{"intermediate_size": 448, "norm_eps": 1e-05, "init_std_o": 0.0085, "batch_tokens": 32768}
MLP neurons of a small language model. Each row is named by its layer, matrix (gate and up: input weights) and neuron, and shows model dimensions 0-159. Each number is 500 + 40 x the weight over its row's rms, rounded and kept within 0 to 999. Numbers have three digits each. A neuron's up and down rows have the sign that makes its largest values positive.
After each neuron's rows, "fires on" lists the tokens most often at its 100 highest values on Wikipedia text that the model never trained on. A number after a token or word is its count.

L5.gate385:474522495446521489534508517398434498490512527531458566517418436540508470499579495516579568445494492433454467431473547494498522461504494455446489530460518462496455465515503542574543426455461499590541550489482485493432516484468530527513502564536476487498538533559494538481496499465502532557441554492476490519487470522484483447486470505467490465515518524483560474560450433488431497468584544464485435482499482509496599509466519548542532538416462475591494479547408479526517509463467489
L5.up385:488513453539491509448478459481397527485545513492467530515393531540555511535480461501462470509475483433500537481462529491484495517412430499556539547460490458436469542476544545485478465492437548471514579504484574507483441511544531505523509546504426499479492491509480559543440558432512533504474512466601476548558545557505528549415503567548502502547558574528451510503535474478509471464450533465471526477556514504460459520498495560478497518526466518474419518505472456434462502554504407
fires on: "l" 11, "om" 10, "h" 9, " North" 8, "ang" 7, "w" 6

L2.gate228:543488489513501480457482470488485505518534445513542496534491531521510539492415471541466482519521503445516504468488479520541517495536483497592438584488501445452519473510554523516458490520527512527463458466503518446516524558560541475451530542524536516594434533534515520606488508516502465450552500457487522556514567490569528478496457539436417478507511536392515498445513443438438536496525538564430589536508485531469488436601429488494543502566450471501487527524521518415479516513504449
L2.up228:487464502542474517444464489485452464447547524500493529476557572472453472421457451477517518496474570502514491463462423505455570503497485404551462479515547480496493547426512482507529476573491520436524502458473575499557512531451512518508474500472516476490455459476510417523521576570528449432526560496498544519505541531593496637531478507466535481491538542448512497511458487443493462466503508479448489547510521454415530501457488507467484523489472573479412435497542528444554511479463527
fires on: " =" 57, " -" 12, "in" 5, " singer" 4, "a" 4

L2.gate268:514483481496536485493484478542552454489393545539514518450462464529514504528492474473547451476447493439478584444474438424561475517438421557479490500554501516510548451501492558497501507534493459455489466508468553478456494543434492538545490548405536600446430489440522489535490487535486528524491534534481493514481524443504444525454473436540475473435466477496453534539436480522531446518500517445463514472504535577386552485489554518531528506503499526535498511538461524502466467379522516
L2.up268:469496439460530540496508471527530507459468500534552484519474524503434497511508468520438467540499529475542481532507467474486443505498518591477534498526524548443493441531501497502449443468547464472423515477428459459458486600444521535544479426448538485481486541458499528532553492546524528546576495472539591529521521465581484437485511522498449538494436575533552451575477516495506516581527469555420463460438499489520509487515541485566485417509514448529432567464473530544466560459457500
fires on: "ie" 19, "amp" 16, "iel" 9, "und" 7, "ib" 7, "ers" 6

L2.gate81:435456507467464447551503508502517573475511537538480459457472452473496490570448538516487538544566510483576539494505473525488469536480491442534489531546505497576532483528500573505511601478501475502474555419515559580521481536526545512513527529449442511472432513468534489542538470527489476520504429446557576458553464439493491511538541462480533589540506521523564447494456522531554535556423556483523499582499522532486460497590484521573482490532518478563504533506500479464447534581465509
L2.up81:492457418530480423486428579515561511538486459569487491507476519473471528492387492501392448517523503516548431459459489507562447499476514542519499440484516448539483512501481483491511494492475542537519483501483462498480524587549424497524537472506475457493505509472420527467444505557509443453518428458536459502513537542475451457589432425458465560495588509503578496486532447466574457472450543526514506523441554478488490507502489444521501514450476520501522502479504572484460423516486516
fires on: " w" 85, " c" 15

L5.gate3:536472475440505458455537433512536418594499528551540531399440520483517577494496493525504486449517524541585490478474474504495500485501508444491519501523450418510504565500475507523473478508441497470506439512461541527506456488494493476494579514472501500486629470529540529451571564499519499513488430502467540400481496507543511542542532475566502535467469491465487528590536540479488557529539568472481503527488512486572573527504459508489500542436541511529577540422504485470440472479438526
L5.up3:541514451480412527525525550487441504483500435488542497522524467457511511466512459464534549490553565491471486477548472538484486475539546528442477507506501473428550467477558508476477464557527463572523496470450425579512483482444453587481489476474583525539449447482531482465536524470460453547454491544512422495463557399478477453493456488489584501488444538548548494504454525440405520513512490503465554454514574451465475491496494453504479564577468491439523502497465481541513433489443459
fires on: " it" 48, "ight" 5, " police" 5

L5.gate308:486474503482498489551562436509428446492517444484441542504497428585500481496524512488530552517453482519448520490473455528500593499504544470508507533578562498462503507509481513471555538574484530510526452526503551473498507535496516598548451535460503459508421490494474498521467432499459558507469520520467523540451543476477516506486603583533465509496478488528481438463484452586538496480487469458637507506406457532435546423500572546513480442503535440509468493504537487555517492499501507
L5.up308:499457482466507527546519459535444532503491477456510440529486474518432496456553475384522541457469497577480495443509454510507575466462535458512547611526531497384530480489503480485578537498429490507457524458485532531511455519446513521459485508478547478553502534515498552465510510480563455526464545500463455555477531437507553519461539579499490535520521480466465440457515441476557531471517538459525474495518562550492453443519532605423475475543470444550527408511509515530522458512495514
fires on: " which" 33, "W" 21, "w" 17, "k" 10, "\n" 6

L5.gate292:507526451508508502483546552502516474485534520518462444502436513466490549480487468462432428474519471495500452446485484476501502528497587552407518542522511459492539465455521532458550567495481526483480584521520453500552458509502409505523465570515439454535472465513467539498558554436493518490540551510452569585573469435492511480496529429448533533421583460536452479439441507520504532467496480510468478502513475443455476439431445549450465515502462582515514465477509559556476493547504453
L5.up292:477523523557457454461467545489429421479489516443490485546520419530506527512425513563499529430504513549557557488554556477492500572472452515550487425485509523491547490501553498526552506529462510460528533549454548451518500500522535508410489459489482520455431539576519575442523486544521485488523468539499475503458462553501531507448566472474470516605461545492556441487554582557557530600528524479445461535478457489490507567567521510470491470473470474490463472506514475501531509434547510
fires on: "\n" 49, "-" 29, " con" 17

L2.gate190:559398570447540454512483457490458499461518437447547501525505517604441548486539533531517521531455539521523570512564565503439451481475485424501477486475451549478527509483496525490603509481460563481529498506531480498518468550492492504444578562505552442529604526494452446555430475512532521480481504528467495511464527453499532465463513479540550497486518428535483509461541394531469507484536544432440531521531454460500498462471473533461518509490510525436511531503494485475555551474438440
L2.up190:575505475438432484477510429520499495553552517475486520503608454530512493527483419578544472493522479469431498478523565465513521486464550477507479493503573482518432530424543556504519422516490498456578486418489516533507577481535496571471512509555504558505473451511549482500457515477530465472553553584465492488503458531477464528474459457495462521489465494485515529576529445483476513537490523413529514506472480508553512450474465523486501588406521506440427469553470458513559431492483486
fires on: "b" 17, " Gl" 16, " gl" 12, " of" 10, "ch" 9, " bl" 6

L2.gate284:507526516530526437430500463551483541476480549488497532518479433578585547541433538548485538564463595465459521502449470480478481571474506465499562571521486497534441509511562498594529515461562514510456480445484447461443533508487524528455509481498531529517471453584489563479480458512500540530468529489521540485492519488558549523443505502451485492541562567583483500512533426520570562549484433517477418495506539486522417557498461483478430461487537468470521500562509462505542476470476512
L2.up284:501462499439448538453483499522540447552468521540558467524465468548486457559487514535519442515454551513451514548499561515548477471486443504536485506521454472409581413488579523541515457522517513482492448474449516465567525519411521474493533538471499516603515516432516476526504528471526550504469519523551464391481459490462492500496489541481508494449524556482522586506505556549443469496583520487448529534512558511534456483526459580471431557450550531517581523526492471538530483550515513
fires on: "ang" 21, "rop" 15, "x" 14, "ro" 10, "ast" 7, "amp" 6

L2.gate206:497477520475464403438491456474453481502581489530423494526480545493544556489488482565561574448455448550482510615512548523539484500534518514498502447479436505554494421476533507517521458471478605558536514510554504519512477428528490522451477477468585484417529426461509487511493572482500415450487517492441578473526511509458559505419498485534500521457482500508490457463580482528519493545473475548449475501468518508494448528519469495550528487501488496528534517520476407502474511444437516
L2.up206:571504489430470505462528405463499551491523549501527462519431460471487539507557482527494479438532581477411530489525512513520553523462488479516500504498433531533468498547505473494515457539480502487467490491465488507549500507429570491468468526518574468547494567432544442556450446461528499406525491479455514540465542505510547537572468453494452546500496468521549506510481479503529496506470607501495560558566482529550526491533479571468385465454515459457494527463444501431475508533409471
fires on: " en" 28, " dis" 18, " par" 17, " gl" 13, " body" 11, " child" 9

L5.gate112:455544518414558502513440456483446576529529419504486487485533463565516519525455557508500475504480570514510512550480482488475476548549477531475425525528518493523525552559504503540534517512568493468443487495482518484507515589450502468546542399506458487456533535492492451554543500528504476488529460425502536474435488493479552428520555430494488517506489481488464514451575553536498528516462540453506505548441507523408535456485497456487494579464566446409554451572438470467532452522534497
L5.up112:497506518468483607484453482498493535525460513462569489487491485530461517544544522434513523469520520562539500487519552460535538575477451556518484541546492532463521561551539563566498497438490518503481508515487493467425424542424469431589537514540527510463507498535526389545490523522488489414513493450497504448516467543490495523535469568477485428543542467480424486472552533505556546539458538483498549509479538549434527454509496485489496605446522414438555441482501536505502518460485491
fires on: " 199" 13, " as" 11, "–202" 11, " (199" 11, " (198" 8

L3.gate345:508522500456490468514467456518429494574484464492448462439483400572509508490537462490539492538425513441540508518400559495474497530515447505516504509527485507497516574488528540477497518520471521497585415460481467497520512503426510522470477479468537456461507475489457491499559623444589457496578465452453592512474460542528553555553484571546572508464494491512475491473489509452517590487509512459485525519566551536439497481411517493488510550541475475468475503499457428513504491483514496
L3.up345:523493430577507487505491480448503526557488490544452486562495494534521481441559514494504478522571537514490437470443462558529495491434532559473512525506463499451487549496522514543468459478498469426517451547541522505523443503509490430501427519478507511508453568533518455423469482490475478437425503517565504493479435517496487515533463502502524494490538511439473511458460564458489496464488430398386500465456442533527527484495462523456488504545537416573512553548494518545483388453425454
fires on: "ile" 21, "000" 14, " 120" 9, " 100" 7, " 400" 6

L2.gate355:455522440517498470453509467453513463457491456473524517531484508515582517511517528535459498501493390448510485492461399482515476481531477437521464490442473396490453405454453499514472513544536530544476458509478458591464469540530501413546505482541575529539524522461528497509417505459535522448431495487587512449542466440626468509511434462531480509510548492495526598530479485493484511544468533472547458444485579462470487460521470487462505528518556507505503482492525484468489526509484455
L2.up355:510438533463525544491520469481476526473443500523508465448506506513509499456456452534457478519466434480539556439449525534458544483481432484573493489481484552557470467443383432500456522537498525468500539530525527499532500552504505539435462472542522539494523510449471518564449500506541555481533523571522496456572501553480452471479541496418537558501562424449469533503547441422506499481473494589565548548476491501499520500511522494475499404473525514512486461602598517481438480509456525
fires on: "il" 59, "ol" 19, "anc" 7, "el" 5

L3.gate312:479493503466532483501498460438441493517465489486463487572527556562470563520472396541499472438404482528538471527477532480478572446500479555519564429583487507514526502497452505486539518443482545488451495516534504521476559493531495508552457562406525448511586533552437536468526480504482541454474444468453505557462509496492500454451447444522501520468539483534553546507457456596472428481441490457562491522516497489504465457473490423514492426457487477475513464555442480456497465453542477
L3.up312:560469513462452559519536454437498481536463462445515469511512522487476519486511508556527512466438453490469516507490534450499528543431514446510490469473474479573492514492487551511528517422424489560521485457507529570433447559521524437473500453492452569526488473499522410429561472503517513462559569505537486509458459457430483438500461499527554568481440536443487510592463422509422521510516518506579495530447484486474575501496492544541534502599499489482527445439469557502508479512433486
fires on: " dec" 28, " reg" 24, " Dec" 12, "ec" 10, " v" 5

L5.gate265:422515505443475522541494481543503537479439453481525566451528461511440539455529542435484538526526503485559483569478520527430476537554445505538458511508495423511443492502495502408505484570456580515455517543468529523529473521503530530439439459493463492484582460565507548522516560597522536467529510480618530499525526455556547520514512518506571538523502542524537538508531468487531549450474495527487484549501454550438488473426472477485512496499559478512392488469540503465494527425449497
L5.up265:472507524476476568483474427566516511508521493583522536446476528511485480525485492500464530532507502520528525514569606476494522538555433506542456528518489510462537485491538481510550542589467516456520539462552555494574486497552552452510504436487567481451480496433482456552438524497585413523493530503573507499513589499503437453515555483520502491447585549507490512486519411535416569440536608486480513479510459491432489532469514492521484497474511480552450494496512487499449543486440498
fires on: "ol" 62, "ud" 9, "h" 6, "el" 4

L2.gate227:503553464422488462504477498489475485493436453541483517463474559530454496555419526467472489533501489541492553512480472552495408523519506527502482473506467535455512499503469493473557495464488499474547463448523499514543497437531565436575516544515404449499427510476487581485467427467457480419433440441569522490518553484480470473459475501545522599527477507531517517499447459482525450591516474592601470474510574514479471505523474554575487441513533485511539457532510535496465459502468502
L2.up227:478507545604487497523503501505473523578510462544463440477447475525461463506481548501525455525462534510534533492444553484501476528499481439591526482517600492554508477499498506506508540441460479516511526489463623475420525498526452554522573478504461466478531505458511597463530433438493462459510467459498543536465492464456501606434478459492497464566486528470551505414509531468581495524475584545493460491518528516520534525530454490515471517493556509530474553549463551466484423536480537
fires on: " c" 100

L3.gate55:535440506473515490511461505530552498567559523555497501451463407538466478552510483564495530488530546520475470512537476484514491526458456490480507561497455514507480569516491428514569462472492490511455545488462523497550494597488438459558403535479432546499459519599445532468533557529473557534480433467590543433506447549590466540520471441476489504471480506490518441501484551497513515438461550555489503487488503512513530440475431463493472481530495506504489532442475370509519497472494531
L3.up55:510434461434447551524507434450556609537547490558467431556453487553463399475503443492487508481506509472460537506489534451515483590502391444489505542457428512505495526510530502503488470572513436506494514538524511512485530441470496518515498530528509540546482488490496476535445628504480540454577524457496532506474399461495481547480455520565553451508548495491452451448474501460503455530518542494478563530552585506466503567464492518499521525527474508469540511458488488513540489477535485
fires on: "ight" 14, "ine" 12, "ette" 8, "ide" 8, "ive" 7, " better" 6

L5.gate417:446525524443495577506447482542524470438452468486514477493487487503471515572532505491491509531472441432552553429537538495501492580463543436482519487527495556471478449521538498507411534510475498509501465504496471500458500475521499577489565446401533506570511508467542479527489538493544527515504529466430473380495485472547526519481540511486607484465515419474532540516451512507486478460499522483531454526466582473534472531408499459486405469491473565580548520507433515545489524562461504
L5.up417:430523540492547474522534477530475480455541442465462497465508495536508492469543556484558518491513538457554580485531627552508579587491531550514502482552527489506469434512483466484543494559501451501546574491491435518501537526487477523541574429511503471527519518453518525559485505500441493475462534528496509545512579475551490490510459554477475492555438528465466498497510548450513494596449497523503477534491565556512510478542541522536484422596416508556491527532479431581494483438504462
fires on: "n" 18, "d" 18, " Ang" 10, "av" 8, "anth" 5, "ét" 5

L2.gate424:529513524473523537576418505483492492437501546489506485555529513498561512461520487561521525476521450531475534555492492524488487511513425411480496491578470541513500543539436500479558505555408484481489536525468541516559514547498502436476578435518472516437529442511541518411527563490488471550465502519580605399511464466585547484473468526499507434579505509521485518541532506492528425521476517457530487567460565462480475525467555500502527489490496493488469487540485410552550542493502468
L2.up424:500488599508394524540513483467485475508462581489498583493471547466467477521485490480548549488412396520470541522474495512462425542467460507510489510521506514474526461474506473534551537503423518493511563482467549486515494459564517470508495465575548558517513492427535528541530592466512495545441522497536531579478412448473506512506501466524458508542509510539465521448526479525534489496523594513482467514556588538480449450483526433502478586428524539462500461468456524511469441504449514
fires on: "at" 45, "art" 16, "ial" 7, "l" 6, "ant" 5

L5.gate347:470633477569578524458430504553448539462465533481497525484459510471480501477555477515475476468470459468440503552421526589514550482493433476506444498500560532515470492495519505498436447528540491525493549452477395512452501506498554549523532421498498455509504475480465467570450499497542540564523526456452458463537489499511500535556465535547529491540542570510504522520540530396525520470521500502540512581424492487419528511513532538511542496505516481512571407469496550477495495517499452
L5.up347:488536398564466497451477516520560492471474537453461507473438529506461447480509452534449468508466427513445516518482558546540562514440455498550465444485486532508491468461519485501507514538485451466477578473483470513504458487487560531514532441508403545501522465535463569513573489485489464510607552475500483544508448493570565509444475491556555473473440512508504534528505485454453461454517516487509474539395508492374493526538518518421477519482466505563419490445477535520504508494518447
fires on: "il" 28, "ol" 16, "l" 15, "ul" 13, "in" 10, "al" 9

L5.gate107:461480472458576499527449521497494496513524521526516521574466502508526536525419503482511512507521558500511402473541550605488545494487476556464551467465560459504457522487499540542550513497495519461554558495461446491505509498476462535581426521496502557491459578495460458454543531554529499569424551527523551560516567571501519504454492511574499529484524508483508504484412461454479448521554550527536444525446481447486548429466443586516518485513457489497471522442466564480460494492508413
L5.up107:485508455490534502491484542529604477535608527543430558567438445528444478463464492497537520448549521532475485508536497548505545505433474480532487474501552425470488464451508541528526529504505493531489533499477473551462540533474516489480421544531477497497504458490552448486559513557485515500585524449530495520523494529420522543435493535519533562497525544477514460461511538519531488512428511437486593584460441445475461539478515547411503511540449506523458527364475504512489472504527543
fires on: "\n" 42, " =" 20, " is" 11, " information" 6, "Career" 5, "For" 4

L3.gate410:523492474553484533508525606440608506464449471562517477524493561474500504560503461484491424567594434461496476465471523535516462484507497490544503492554514480517481443542511468455490575492500499497501449468504474570518444480542553518481549535515449587515524454512517547459481509531587577461441562521541464502463476461480444493489424483555472475470564491527464502430476486499485499503487528507441495501479457468485478551565430484562485524426511507484512456536468513482500405528559574
L3.up410:509499485501566541448432418560445562481460518522501472490524491509573442510486464521510503547483462549487555507546491462496453518503468501498490518491478581548602550545510538514560520547485493533504533430492558516530552477609530497445486532534503532519471522428495515484542501508458499448489482454418526501513511523524504515470532504456538499523590491486537431502516509522545493555492555555569462562460469473539408554506482467452517435524460474507487559550500488451575437522569586
fires on: " C" 74, " c" 26

L2.gate76:492502515444449498412503481532512497485465555460496472490391451482495510477505520558525490491460486449494553495503478491522489496509518498492487520485471509508432422441561530603458440546553461503520489437490496515337464490468452444498494483537450473542442550609532552577481538525550490521543539577470531468470485539491574535443513495477438506493564568470441477498501465494512490548496577503493512495473526503499529526521472533475463570421546516499527455488518473540502532473545498
L2.up76:465505514491491533464552526482447468516428434514530523481467501493423534466511435519533473501472500469490539458483440519474551469462515529532522487478590442546469482484494483488559518490525517501531582438483566542481497462521472554477444477552506501515538516525479559470519555472530493480406548523518462467529519482520542522484522551443469474493549552429575535455527532455544368569543464530453443553529546448398484449529477493496455486515483439532487457447486443508501402529539510
fires on: "in" 39, "an" 36, "ang" 21

L2.gate198:476493535393479602493423531524488517495527512530517524499492517522523458499534526524556575557489503554559441453502537525507425571443517465560459497489443520516519512522506469521540433554505475498475517471527506529506484543484544481507457460529524498519441479459510500575491511460488476561550449472547500512512451442433467451466449526519527530514501413401464539527497437496529462563447493485478481493504396517453484519493500533466459524531432504487482494588454410440473550540485584
L2.up198:555531455478452529506511557512518478501516509514530499528474564526475455509474376476455509446516446500497513471501563530491454499476470499480509462521480439466540608576587456515521421558578516568523443523514436541491485499511477430497544490566485554547427478491544469442467574500500524538561538491539493481472492496537546473459500502465468542488526455447516528493502494460527474534431558518441577505452423500437457567484470521540538551529494496527523573545532466502538498431486507
fires on: "ic" 28, "il" 27, "ary" 14, "id" 7

L2.gate294:518528587529458507571529541450454490573526416511485474509488477463544523461460457548536513457505545508566513554497485524431501532438467524453570521517539491473496562548488514482514561522538497458429555514444485506531544589505472442516483499517453516497467514460553547577485533485481478521519502431459496558539475412422553462517558461498512566528454492489530518539530560472488454562481470465424498482521485492447564494419511472509503543477627485455501467524468505553477460493476511
L2.up294:454557505492477481523491380507430552505479524498517545474511449549521526491555451473488523511473461507517559526486520465466462441454511569486538480540435535476463529481578479493492491543496477509423539525552511497453507453541472475517431486459455515499552495517545564485482515441493541523447492532526541522490448496507560391542527494508435552497505467458419493442548492485523490577508578509512480451471464535469560476508563535466490500448619583439547479528567463548523497477487458
fires on: " (199" 45, " (200" 26, " (197" 10, " (198" 7, " (201" 4, " 188" 4

L5.gate410:467492534543518499525457569534463519439609471497425472498497488557475535457517431483512480489527475526537504568501549517489454444538419507545462486454579498577483395527483467488519471506465488564557551426534473529553505485515478570494476480469521509486516557485519490544489439457474465564500530430579537516529499458531561506491519429442528519520477443548537500514469447435552473450517470501501520452457542521479488508521563501545530485616512515564466422516488431483500512503496482
L5.up410:488552491508451583433517457560471458489494506457444537459470539505523490511522408580547483509501443455537522485473518487550519596466445459566528533482540471504496484462484447489455459499458477511467481442477408511459428456526462541498472485464504485546512444483486487568487461389543531502504482509549490571540472495538526578465513459542555537545501543465524529522547516496536485441530533541469492471575512511522581512506586439498456531544503481469513515579460403490527482469519510
fires on: "l" 25, "'s" 16, "ant" 9, "al" 7, " gl" 7, " All" 7

L3.gate248:494529488497510532489479513520538438453540562567540522475532510555533521492563520452526518483525479428505559461475544540486509448485535476509464514488422541549504489529526490538475448528444502478451525525520485503481469541587485531530469481520518563568460504463506516455476585532552524522509492463583532460528419520437470460579543625433453458447510495430484431458488439502575495551513450467548478499453479464492491449467460538499536459561508486452496514504523458399496550457525543
L3.up248:453502472489515499487481519445455533518472470461514480560519518446449397476510469539470492504526466533540479529460538497495528540493536430468517485468467462468552507457507555545408490564545468452428442491503515501513396535519571475543593552426516562520473437502477480417456506527526458392495511489544499548489511454447510463501502544500466468490515426424480496535476488472489477485433515482476414433544532476482501519549485554481499474507484491544490576483468408518541489515435451
fires on: "." 16, "el" 12, "id" 9, "ad" 7, "il" 6

L5.gate7:457516530472472543486494549562511543536531482477455429425461445491457588491453474532446504521495479546418515503549479430473544501537477510507483497575495504454501517495473532488514540465514577465466455588530488558468535464531475536427452557477443507507552495464485470554474506539544548446510502487533464519526528536460475411456534420494429552523597542451457486459527548483424486467524535461524410514488506490465458573496453462446485504519493501539532546449533477492527460442535457
L5.up7:530528512580509531540528501526512498430509422435513490456463620457566530550429447508456428502411526486465489494473431458422509540593504523466433530487530529501514520470478481477519488521474494497463467494464450475480535493462484514537452465504517450453445492469504598486498461467471527490542544594560447458506498475506491561469516470437502479477497503537485452442462527555580475574432521545475451431532460501502514538503503515525478488519529490535526525535438510417551502540462523
fires on: "-" 38, " de" 21, " of" 11, " unc" 5

L2.gate93:414460511464495573472494461508513499467505480521538566458459520496489525478421497555529511494444610494423453504526485493548528532544502538514471558535504520502511467498479540481526506490451547470498514476416520440485524510498607489471464579559445468475558530456475573515485546488495485457511509491471525473512461549473518489470491476471529622495423558477465502507557451501549512533520511505393447603475431527473511500507555504451497501501473527418559491550524490443575485479481502
L2.up93:515516560512427601448465523509487441482537561536503497421477500425548565489458532567494494506444508510474514463493475491551491495443543482489548558504487539507558496505558487500522481496495461429486529495528478483402577556522542541507432513559518514502450519513541527517530452607427490491489486516460521422497510478562570521496500478491424519515503501473533459435541520445474487458500450498451497500397529521493543468505511525465423444547445460502463444562587440520509494500482485
fires on: " until" 12, " used" 11, " step" 10, " post" 9, " per" 9, " syn" 8

L3.gate288:494495532428532539539509596475506444487508462444493628434478432580540534504436484442487509492472461433475505484499527529520543577508493485477494485520501475477487476502520484458466528465491550507450461523477533514482437541474455520430490447446442515432554515503507489535494487491566506549466451531566484492495485439452550461511447507530506547494468497515502433489524500500466461483489528486576487487413492498465501370477480489481486519529504470505433460493609482510526522389437459
L3.up288:520492535544468546453495525487463513453544535477549502500470582504487519428523488453609526440481405496416467573520464564480611504468489508579496514456485501418481447538509476552501572504493525496449522493501578511522456465507459513456518545595489471524452485444536483502456444511508459484477497550510481451488534454489471463536492540532448511472516508469481557515514521474473508449494487529463522474496573522473510434479504575486416518489531501567491444367531521503457491524511477
fires on: "ill" 34, "enn" 12, "ol" 6, "iss" 6, " them" 6, " St" 5

L5.gate303:433527515520524469526466487460428490475572500484480491559523519577501575488490441540489437521426543514472439516545485505497491547427490518516517537499470420422470495482534548501582523557492475501531432477506484479499536482529491484536480634484474500440466488499533506442541534476478510478540512459478505519536544486535516578506600507504459508480485505397559552500519458522468503503491536576457513445504550460434494523437462451398456524453519478491451448455437523490523459511468466
L5.up303:507551469481463495468525498497527434519532501452492502606498502502476427566487460458445539508528555495535533492476513473448488552521470498429495481509545499523556540498506457472522527498503528542496502490471465495525466491547503401533521488590457547505448477551523567473488504574510560584540516434487428496434434481473495528394494455467460505541537510483572471516420539486476544449532477440447522547517443421494487573583469525457539562522477457528506488523529510502489552435463549
fires on: " |" 64, "\n" 23, "00" 4, " /" 4

L2.gate136:527580546422440444477454513439492508464529532491467536511515481568516531527515515550526511466485528476535487490442510463517483557486458503525484538516489414492532459509452499521504508468548509445456430533524543551474461474509473497472439482567505420490494543521489558490513512410529593545434498538540513468477490488484553443446501521536472496484539388541462528410480468428443426541501472558529518454535482513518540518497529514440448498575546477561451518540486548596470502504527453
L2.up136:536511498498506521472545482437511461573539488475500549497539484508469539458531565410506514472519487511496555506539548537503441507498492470558496468502534506476461508458482505457479508469446469555507486508507475530493435558497469539472562484533508478521542551555468572458501410505647518494464512512512519386447527440588548470470496484509449502544480504510551474471464479437417501547481538538504539525594490491345514434540522534473482535511510548482480441509503482469498497488458505
fires on: "iv" 22, "ill" 19, "–0" 14, "enn" 6

L3.gate115:495498493475504499464516532527549530496536486513441627491535462451534451567483534454472479447588468526475461495481501539566538468501436509472528567466441536445541531517550448460456560506475402460496459478496455532521487546539463494503436480472516511490532510499532532437424471489553532543480496543542511451488473470432473532521479560445548500471534495479532487514511540496510514531389478436451454405533506516486493493533457566477576519590466464472472505553562497496498535455482435
L3.up115:444489490444527510519512477485548607497504473561532523498454490530490475492607500415545513489531502484442514534453453489473497493446509521542443490484548435482508533575506469516442473532530522435515547520507507510556496457490546482570474511503432465480513443514498520572465489443439542498498468396555502488485497477574422464444506499516432474412530450519439562539472488496489451462503443515513451495497431470466544521481469520517458536512464526441532475474543436550580591480490479
fires on: "id" 40, " second" 27, "ad" 18

L3.gate139:495457497505485529522489558496534480553475492531507532494426495524429461492553452464554480539468512467489522523443479493552439560536507555489457449565464464466407429567495511465451494534480577495534444531478493434507478501461493498498513536494537516600438403526521503445458567467538549466531529574542517517486471491495478519513472505544543544407512582464420499439479474529555502546546516512449432487484462536564447545483440506535506522533544524458494448494471451501478539510570476
L3.up139:508489457485531541489391396542482440473482579451523500508507503428458490476470479485524554447511473555536429441518564489492554487421567490494450520421494537494528479465485497568471542500472558516431501516483527442538514451480517507554470507529568540474492552488488508457485586568562457491513518527459494448510530524508499435460560590517525472562516515522491519515480477428506504505533553495511456537435524553510514526564535535455527471542441490565486457396518498505484465533458506
fires on: "er" 38, "in" 29, "en" 9, "est" 7, "le" 6

L2.gate126:475509528552467510512537503492572527556553494545558479477528491473445479481503452514526530553502471503447491486495495473535473492431534576478506465517497512528512542501511483645466489522523564485496450453458500458542562521489545546455458477561561494491505443494465491503515533477469412562482440515395478465496498476504524593473460474502432485467443487525461524517476517485499538544433604511450511536468503475477478478544473573585486605524554568437522511516492490460483423517519530
L2.up126:519519509466440491479488482469486513558519465530531480551485467553433547446545428476517503528516427452532499454487477458504475500512494541462496449526494449566479456440483455502488444619578546483529448545508536534502575479506540553550502455502490543508497553482567484493485519541570497560514550510492433492391548465558552429447511455516480441495493511489498480488475598441454488519548494487538447513522493468489514455565488464479527539523533529549567502516465427580561527512455463
fires on: "ing" 26, "ling" 20, "ation" 19, " winning" 5, "ving" 4

L5.gate322:500529570488528460433439479462466557479531518471548528465514558472512515461433514577504474472455508518535536554484488493478477428502510467533463515477481419526511438492423454476494513464490538458508503486516459550490560465557507475503498452539456447484563560533451535471526548498503513508529511477455493427527545528458550473508534499481464697535484483505483443483567403501503466483499523470468469532551491508562517471524464516534548411530495522432515482459476483443461526553458480
L5.up322:488483463471476557461430475546548475497531534517564501522578510498507561501459478525480455420561461465504603528497563467514505531464495504453542520465438453504509462535527504486536573436521556479489440471524462569490513492519498533540489519493511498529536568567486411482484547513497501516507491471496531468550478552431477574595446490515465562500434522491465547525503510500430482510586519501397497504503470557551506470538469541546503495515455472488498415413466494499406498513458459
fires on: " dec" 27, " ro" 14, " Dec" 12, " Jun" 10, " (b." 5, " Pld" 4

L3.gate21:500532474453482552521457466476467544534502553524506504540445441440563506467412496475542516428455485533489447516572493517441459484499527480502481577388542558491575478515493538577483548480551512498550580473535506455495515455495510428524521504499514504471495530507493522546489536431502494549481503470490470416533431558569490534530531460508509446480506521512437493560568504466526531558519564497496413487522492549512561477507457609507461525475512507469520506437514587446554477495537478
L3.up21:487552505528550486506546533505496520593483524507517513544439473537540482403483538484504485511431553517495456518592459564423470516538515514489491590459567542493541510483509510608521538463526547561559517465548566429503459438456513478543481594469473491458526539520521488524504535474446530482531519475475538444483477564515516518546522518519516445501461529534404475511488477531481572512409501491511466510568498515449561524521466556480515564451537488430508529498497504440507442472557489
fires on: "ion" 31, "ound" 10, " (0)" 8, "light" 5, "ured" 4, " another" 4

L2.gate299:435563507483503436557481444486495583442535522512418477460452477575512529530483521523504530492467519467529491506457425507516553521506596440471485478460516496506502492518532551461537540460518492488506469510507645472482576461562492434547475484492497572554512509470527445510504602523488558479502537535468439477480457493563517501552481480464527509476518519507510497462507461500518494494444470455630498448541478548510452457488479495483509442453569447465491490545431488578526535459505513
L2.up299:491573497439495457502579507474480467480528488498522505498506402451564544481615441491448552438493476522485529497545426489520478472450530545527562570524492556485557476528471474474516486519469518489533517539415497527460541566509459494537571525541416536479522485483537478522503510519503428469533544511592499519462450547471536433512521570539514527527472506476508454474542566457493395498488524438527420484510505487548525530502420501476456454535471460463459491509496461526568551541484522
fires on: " deliver" 13, " down" 11, " sent" 8, " released" 7, " spread" 6, " back" 6